Part of a small language model's weights: 236M tokens.
MLP neurons of a small language model. Each row is named by its layer, matrix (gate and up: input weights) and neuron, and shows model dimensions 48-143. Each number is 128 + 24 x the weight over its row's rms, rounded and kept within 0 to 255. Numbers have three digits each. A neuron's up and down rows have the sign that makes its largest values positive.
Before each neuron's rows, "fires on" lists the tokens most often at its 100 highest values on Wikipedia text that the model never trained on.

fires on: " H", "h", " R"
L6.gate11:091127103121092133148138139083103133125128140104141164094120129154110111161091144078082115104137093163119111140192089151122124115112133135103140099120115119169130123142121116152123153128134104137127168124148132123114111126102167097126141126130107158112132086127150126156083127099198129145
L6.up11:135140160090106145151162148119135152105151142116129109124114156099109167103109107177086084098099151160146124131140101145131151130103196153102159168115123130100120131102126147145150157123119150106126104213115144132144132147146125070136152148120158112160166126115147141173092156129142147135

fires on: "os", " inc", "gr", "sc", "c"
L6.gate356:090143134157098106140136126135095178166128153083163116112076126139115147144112071143130157127128127139121119121127145122144150105117101130100155092130188088120184167149110114108160106125121196125118108098155128100114116103119172125141084128091145148145142133141096117115121105154111127115
L6.up356:128121064120113141089120131120138157085154101143123143109078109154091179116114113163078125134140146111127129133118103129136149111150130121119167135119102125103089117099128081086140119174137081129139149129145130133118126084128158164145122120133130129103120096114117100107104083109107136143

fires on: "R", "re", "enn", "ourn", "r", " co"
L6.gate309:133135061118098127198117132126092140155128119156144127161141146111110136100172171128133145123138122126120113160122083089131163128186165133107139147134163131141140129148140122137124133105158140125101139149143137147082117120114140104117175143089087114146127126121125115138118107124177122121
L6.up309:111140138187095102120130138114137122122172111131128148130167125078111105115118196166121108125090115118137106120119130130124126135127180075132089166106138107101129115150107127145100136149154101103121154137148146147124156131130120164129131162169106107122081137116177130111079137141103108109

fires on: " result", "k", " mark", "ord", "an", " post"
L3.gate381:098131065166133117083123119202100140133101132085102116141146096149137156120124116120150101096131138111129148104145162192148092082086113148136107091104156173074174150100101124153183094129174130163153137108133186114136108108153119105134139113168145147131091139126122142113102145091109137148
L3.up381:104128110158157151148137086122137127139139124128157125107119098138131131135121163117128133123085162128148098104174153182087163138135105105120113124157140143136089162105140088094118128132152114131091149117095105153155145156108147135124109130126134122118160165076109108124069155160153137125

fires on: "ian", "ish", "ly", "as", "ic"
L3.gate42:110105144180116131135161116156135149104148150117099148120115121140116120113082089161141109090129151094156182133137139109120153108099143153121142132129129174153147097131164122192143129136145128112073117127100129129142112150128086101133136138150146136137098135143136115116116107084133136119
L3.up42:146138141122114114126119070154123117143102114120132115141120146151129139115157130085137151125126095097109121134127113115090112147157165121115116094135147131172096147130134133114137131223122144179117135179100103142116110175125147136138138117133131135160152104136074118100104112155139158126

fires on: ",", "s,", "es,", "e,", "a,", "ing,"
L6.gate199:169134145186119136159128124123140091145127093140175105104127097148098120147131121125161112155112132111125145108140126119125130140147123112140109117146149129134139155090110124134123140158137085165149119197090117169120097122143107161101086138132131137134150184105185125146146115097164122112
L6.up199:123116178158144199118133095160135149125140138119129173108102107151126102146107097145135090103109124115133137097131133117120098137128105105091153135110140111123156083094126173130160104103132115136082128137124109101065112159131146149104114136131098110130113127093125124163122177097132176071

fires on: "om", "ug", " 2", " No.", "im"
L6.gate50:146124122121195160102102123160112082096131121170115120082104141111164164091137132150098096133095106120116160127091157116138146121096130121130108120159107108134140116160123116136134115116104118104108102100115113125145126073148141137099121111127178128153074141132125100152126087115086122088
L6.up50:093116174124131095132136110123100168163115129167116123140146160131115086124086128099130158120138108127114150148176135108097084123098123123133111166139126124174123109108106143165133124158113120113151141156163107162165140083142105127117145105136106077120119137145163116081124134134130134082

fires on: " J", " ass", " S", " cont", "I"
L6.gate274:112133116154119085131154134103131141149089140082083159144153109128136152093119128126129128104123157161147108144145107145118119137108176131120139127093098069123094146116102172131130131124109148189107102133119138140093116111153134140126090169125159101123094123143183137155100167162130115182
L6.up274:126175140131133187116114089129150140158127129133134136117123116157112136132153130102115111122159139084087091108129128119134096170146114113110131140105116128102083109121096085088105136141163181126096117148124125141127075069144114151156105118127088151122139110094126104106123108114112122164

fires on: ":", " |", ",", ";", "."
L3.gate340:128123126130124109166137146100079115166131101132151130142127158103129126141113126111128123124135135095099143165143128122138127114097147134108086123196194128108108128112110186121102158107113130084116129131121151082099098143130097114150081088115093115129114165133149175110159106141142098099
L3.up340:097119126205158150104093118104146128169136108137115189102135111109141103136116193122100141125131114126149139123143135145123121151108117125082143153110127100161075125147130146111112135152145124106115136138156180151098083162129126133157116090140102096113166124119126144160178134091077176108

fires on: "s,", ",", "c", "ers,", "es,", "i,"
L6.gate326:166140155110086130135125094146144150125133101151106136112111147108073124221162157154114095148153137128129163106130128137132157140136133109095145121135144162114162098124166145114166169109127113119122130132101112126136101170139122112113129140098113111098134154133149103105121115080188128113
L6.up326:129106092112139145116089149142161146162132093161128130094118133143118144108111106138157134147135110121146121087112134128143074132167127119114105152134176126153146091112128128092124126144073098113101167117082154127151092144186121107141153109079157131130119125145119108115124132084141129136

fires on: " until", " since", "ince", " died", " –", " (born"
L3.gate279:089134141095056113120165122134144134118187156112184123108123163151146163138137146138139110145164129150131119124132112165117094125129114144087163144143165150128124120165147122133151141127115125120126157109106156169146095132140094077101138156143101137106121095086093091146116182089099098097
L3.up279:093151134089159168111129126105134135148134124160131157101106164132175114112100114113101154162150126128167124106150077130102080084153125121097144180126114111113133168168124125116147138203118154126130122080147147171133142123125131115126108151141114116121114096109160134147154124146127114109

fires on: " ch", "ust", " would", " could"
L6.gate297:151127116090095091133152138166109117106163131110118095115141120119120169122123144132165124119139102092089101147109124129124169108140116102071133117095103106124131113111127086132122147153116173120144168147107107090156148111121140118150131134124139110105109138154158150112138165091070070134
L6.up297:120116125078101107100135135133123167146125152136150145176176077146132103148122126123121149092130108156168109087152130162153107080099133166081142096131100103117109178128148104124133129144089109131122139181143110129091169122119123094124080105074111141122120128125131138141127108154097111120

fires on: " m", "p", "om", "m", "im"
L6.gate201:109148120068128128159131174141127140147128139121117162135137111109170120115142102134150116121125134085083097105102138160125156114131165093136165085122151139106114132158116109126081132113183113115100117114136156110110104118131143127121132137130157146108141109114117128148130099127109108164
L6.up201:133162146095134117130187139143076143166133155082123095067105114163137112129079121143087102147106123152106113130150111119125135135148141138116091135134167141119115126106090152102162148139137112100102148125146123137171122084140116159122173124114169116143146123116137150154140144098111106134

fires on: "om", "th", " th", "y", "ony", "ore"
L6.gate429:162147132138147171100079152133103153096111105145129152149125100117141123105166162129145141120154118105112125139084152138124079115136117176131124123085082122130141089132148106118154091167102143137113102118141163112137134147121161158081124147131124129094119103131213083150138119104117100133
L6.up429:167113101122154124170117129160159113110151107133118135128131113109153117087138141124072116083135122127156110157148162136141104108137093107169114085135119153149114123218150164185110153131116162126122124163102141131122131139148134096138103092116128132142151131157178077126133114179119135156

fires on: " t", " T", "as"
L6.gate6:148139163131135123158114164096116129163153149144126148103135112160126135152136145160114086134146113084138120099132092125165126135124186134162111140141118083141138103107105128078065101112125108102158153154113141129124100136097100122138138159118153161136130203101105108140127174121098121141
L6.up6:115126101101123121155175149141126087147132125105112095151132140068101134118099129131125136113142118085100126112155117153106130136125124155145115133196100132136094132174164123103086126127139126141112190105172117147101130169128173123169114122134133174103145158106113162127157124143112117127

fires on: " m", "M", "m", "lo", " k", "d"
L6.gate186:152104127135167130102159157120159148136119117132140118140137129118162115132105135111131108112094167097162145162111141148118128107120160078103103150126169134104140138168146179100118116141155165115103075116119087048164103114135160148132113122089127111110108082115122141127094111119121109141
L6.up186:172129096131079114099128163122132166149161102094125092129157151106137128120147176101098162102116127094135159132147134120189119162099120164123141127104136165101112109094162135110140144152099124106102100135130171140110124130150093153149163104131139157123155123099154110109130134089115103143

fires on: " said", "ed", "ay", " found", "ing"
L3.gate47:144103140134128128178129121150122141077134133124134125133121108103148138184116111108101111097095155097147117136125121154100113111143124122171088148152118116135130143138095161128115112137102143151134154162163115109081172098166146124121114135159140124108108108097149145121136144098119171083
L3.up47:112145152090153080164113124148134145172118102105159109098152113153115106143138141135099123121121150115100141136170128132158176125125127102119088137114113165135126084103161055115093125123125124140107114101105150102132156162149139083171100151117162131195127093128144135120134130114127110115

fires on: " th", " Th", "Th", "th"
L3.gate237:151125134127113122104173157127161125126103093187147140113138110110117160087129185116094108051128117107134120117135127099101077120177128081151128136112130142160145119115089167138142126091151136139110139138150157109095146103171145143114084161121164146089125117083089104150126137132120171136
L3.up237:180126161149149088152107143140126112121119089147119154089147089137090111130132150094092147093137120138125133111113124101087080129171134126124119119112154165140113102105108114127112181116137156165126157162127154083120102098154101121123133142097161130093126189084123081084108090096114134139

fires on: "ted", "ed", "cted", " the", " named"
L3.gate258:125150121129101137112168129105132091121175111121113147157113118123102088131118097144151151169141114125134111132128103108150161104184144149147123141109102146156115169188134126096124130109117092110123154127157126134117204176132108120114163154140134104107077156126091141103094160127148184102
L3.up258:092152142110094086129177165140115164164180115139107097147144181092142104216114146089119120132152143125127130129087094128167115161109136144082106165107155139141125106145111154110116150113149103107173102123123117092123152116131131108126090131158137117117072134150119102133098089127138102118

fires on: "ic", "or", "ust", "por", "u", "ol"
L3.gate40:158146163117130100139152153110134120114140081131085142110134113123128157131124126069150126138123172131090117161131156148156155128133139140173123164144113119108129131152133152144153149138142135091119145093123099159144121072158148102211088143161169106113142090113143138188105118097139123122
L3.up40:124150093183142114184150149071135160124128067131097138130149125179120092112117129110117145091091110125099177127137106156110156161141132175131131134117156075135137110139125116179144106097160094100149102157141132154136119127130087101100117127133124105138127108091110155127169130130090130109

fires on: " me", " be", "ate", " this", " pe", " n"
L6.gate119:093115110109091131109053139113096160117152127149132137108138149114089176126091134137140096107162155108121096140120093171112148125131137149116140136150101143158147107159116135172130087129139145099130145099175121093110131117152142165142142150145113151124155167083158094157146188096124128131
L6.up119:143140133130113093137126133112100107129156122152138142161129176108156134130114132116152141148152149142139064125164159152094144156153162097120131118122140133111110137127135115134121132184113101119182170075125138098148177112164134103162131103092142137136146137107146140090134163108109217137

fires on: " |", " stat", " and", "|"
L3.gate23:120145144154127145130139144124108111116067174133100169073121118124127137135127104093104106120129092098120111089089145130114112113126133103169130093130132109058126104134119159121120110128109104100154136139086150136112115148130104102128096139070117139090087093122131108153158180147090161151
L3.up23:138156142106114116112140139152153126159101097141173133126115157124104092136162105115142104119129118178113095162119143144100114135156152123126105155097113107125116121143143101113159151158106106108171147113092119171125142142130163150134085110092138121093137137088098101131149151126103157137

fires on: "s", "her", " died", "red", "ath", "ult"
L3.gate375:109135108122154154164173150158123131104132147131148133129083145147153135157169164151170146101158138123140178112106163132103163099070116100100151114073120163139136142099149131158197159121161126108173137148089107132153128141146164141099143169174123174139140125163117180102154153135160095150
L3.up375:102138179097122104120125120078149127122116130159156108080129145092102104155177142095082136122125094130172156140159141158125145143112106080177099092119106140104191121113109156111111084147167105134146139125136116148139084131161107136155157132123143146150131123145108146143083132130120135146

fires on: " to", "ust", "hen"
L3.gate319:178159114138122125154097167129129089089125096141131076127169130117136146083148142106167075119140117108137134115165134096116136160155147137105113153109174138169103161136114126130160107106129115122122123115137123108110116171107150128095154175121183091119153117121184114135140130166149084171
L3.up319:115113161141117139136116130144139089104129131143113139126121097127096138150076137109134123135110169139145130132112155154120114149113126184065153122162107089186130138167104143109126132096158100148118165140186169139160116104099143105141155127121113143151136126110178135146127097135076113122

fires on: " to", " and", "8,", "1,"
L6.gate431:146139098190116179087128139160126161125101119136104119127077128154131100102127136141151119123159112115182100108114097093157116119134136086122124111161124108150100143152133155065096150110175130122165146142150189095110107136123128146105108175129130142076147091119164117153165151118127102144
L6.up431:147151162120162156114100148219158118159156132141106129116132145135097129131121143159116129153112141141108150100150156134140176092106150147160141152182113111155129119135133151126145164102163152088173092164143128156109157126109123133171122142115161079079059114134102169118169125159104146120

fires on: "re", "te", " De", "e", " co", "o"
L6.gate132:131114140146147136130114157129128087117131118139132092118112176137132160098171117115153098126098148147134137131125147103116110128144100102135112148167152151120068126170129139116148085100080152143103137142152165109133109147156118122184135150110109127125151127105141109133123179125108111133
L6.up132:117097082148154211129167172134093117087180079123121165118101098121121111086138089157168102109122158126108100140129099133128135138098138155089146128131156120145140152153149119152147141167122136147106109121137082132098139092091096175136097141141091089141113105113115146125174128159142145116

fires on: " F", "ion", "du", "stru", "io", "row"
L3.gate25:181130111106101139152142126100120131159088141098126110153105128129122118161135114145146095112145126162140109150173115109148130117098147140129070134167102136128081164136157130137090153143129105123157117123138153134127059125139118131125148134131144099122154157100142139076131114128168119139
L3.up25:122081109133126086156114083123120159100139137104102117098110120139104148148121169110129140096123151095185122112140102098144144147106128110138116123145160136090139108110137139119088127121165123144123198136115144096109151135139085127115086138109157128152160142147157115133106173080093092176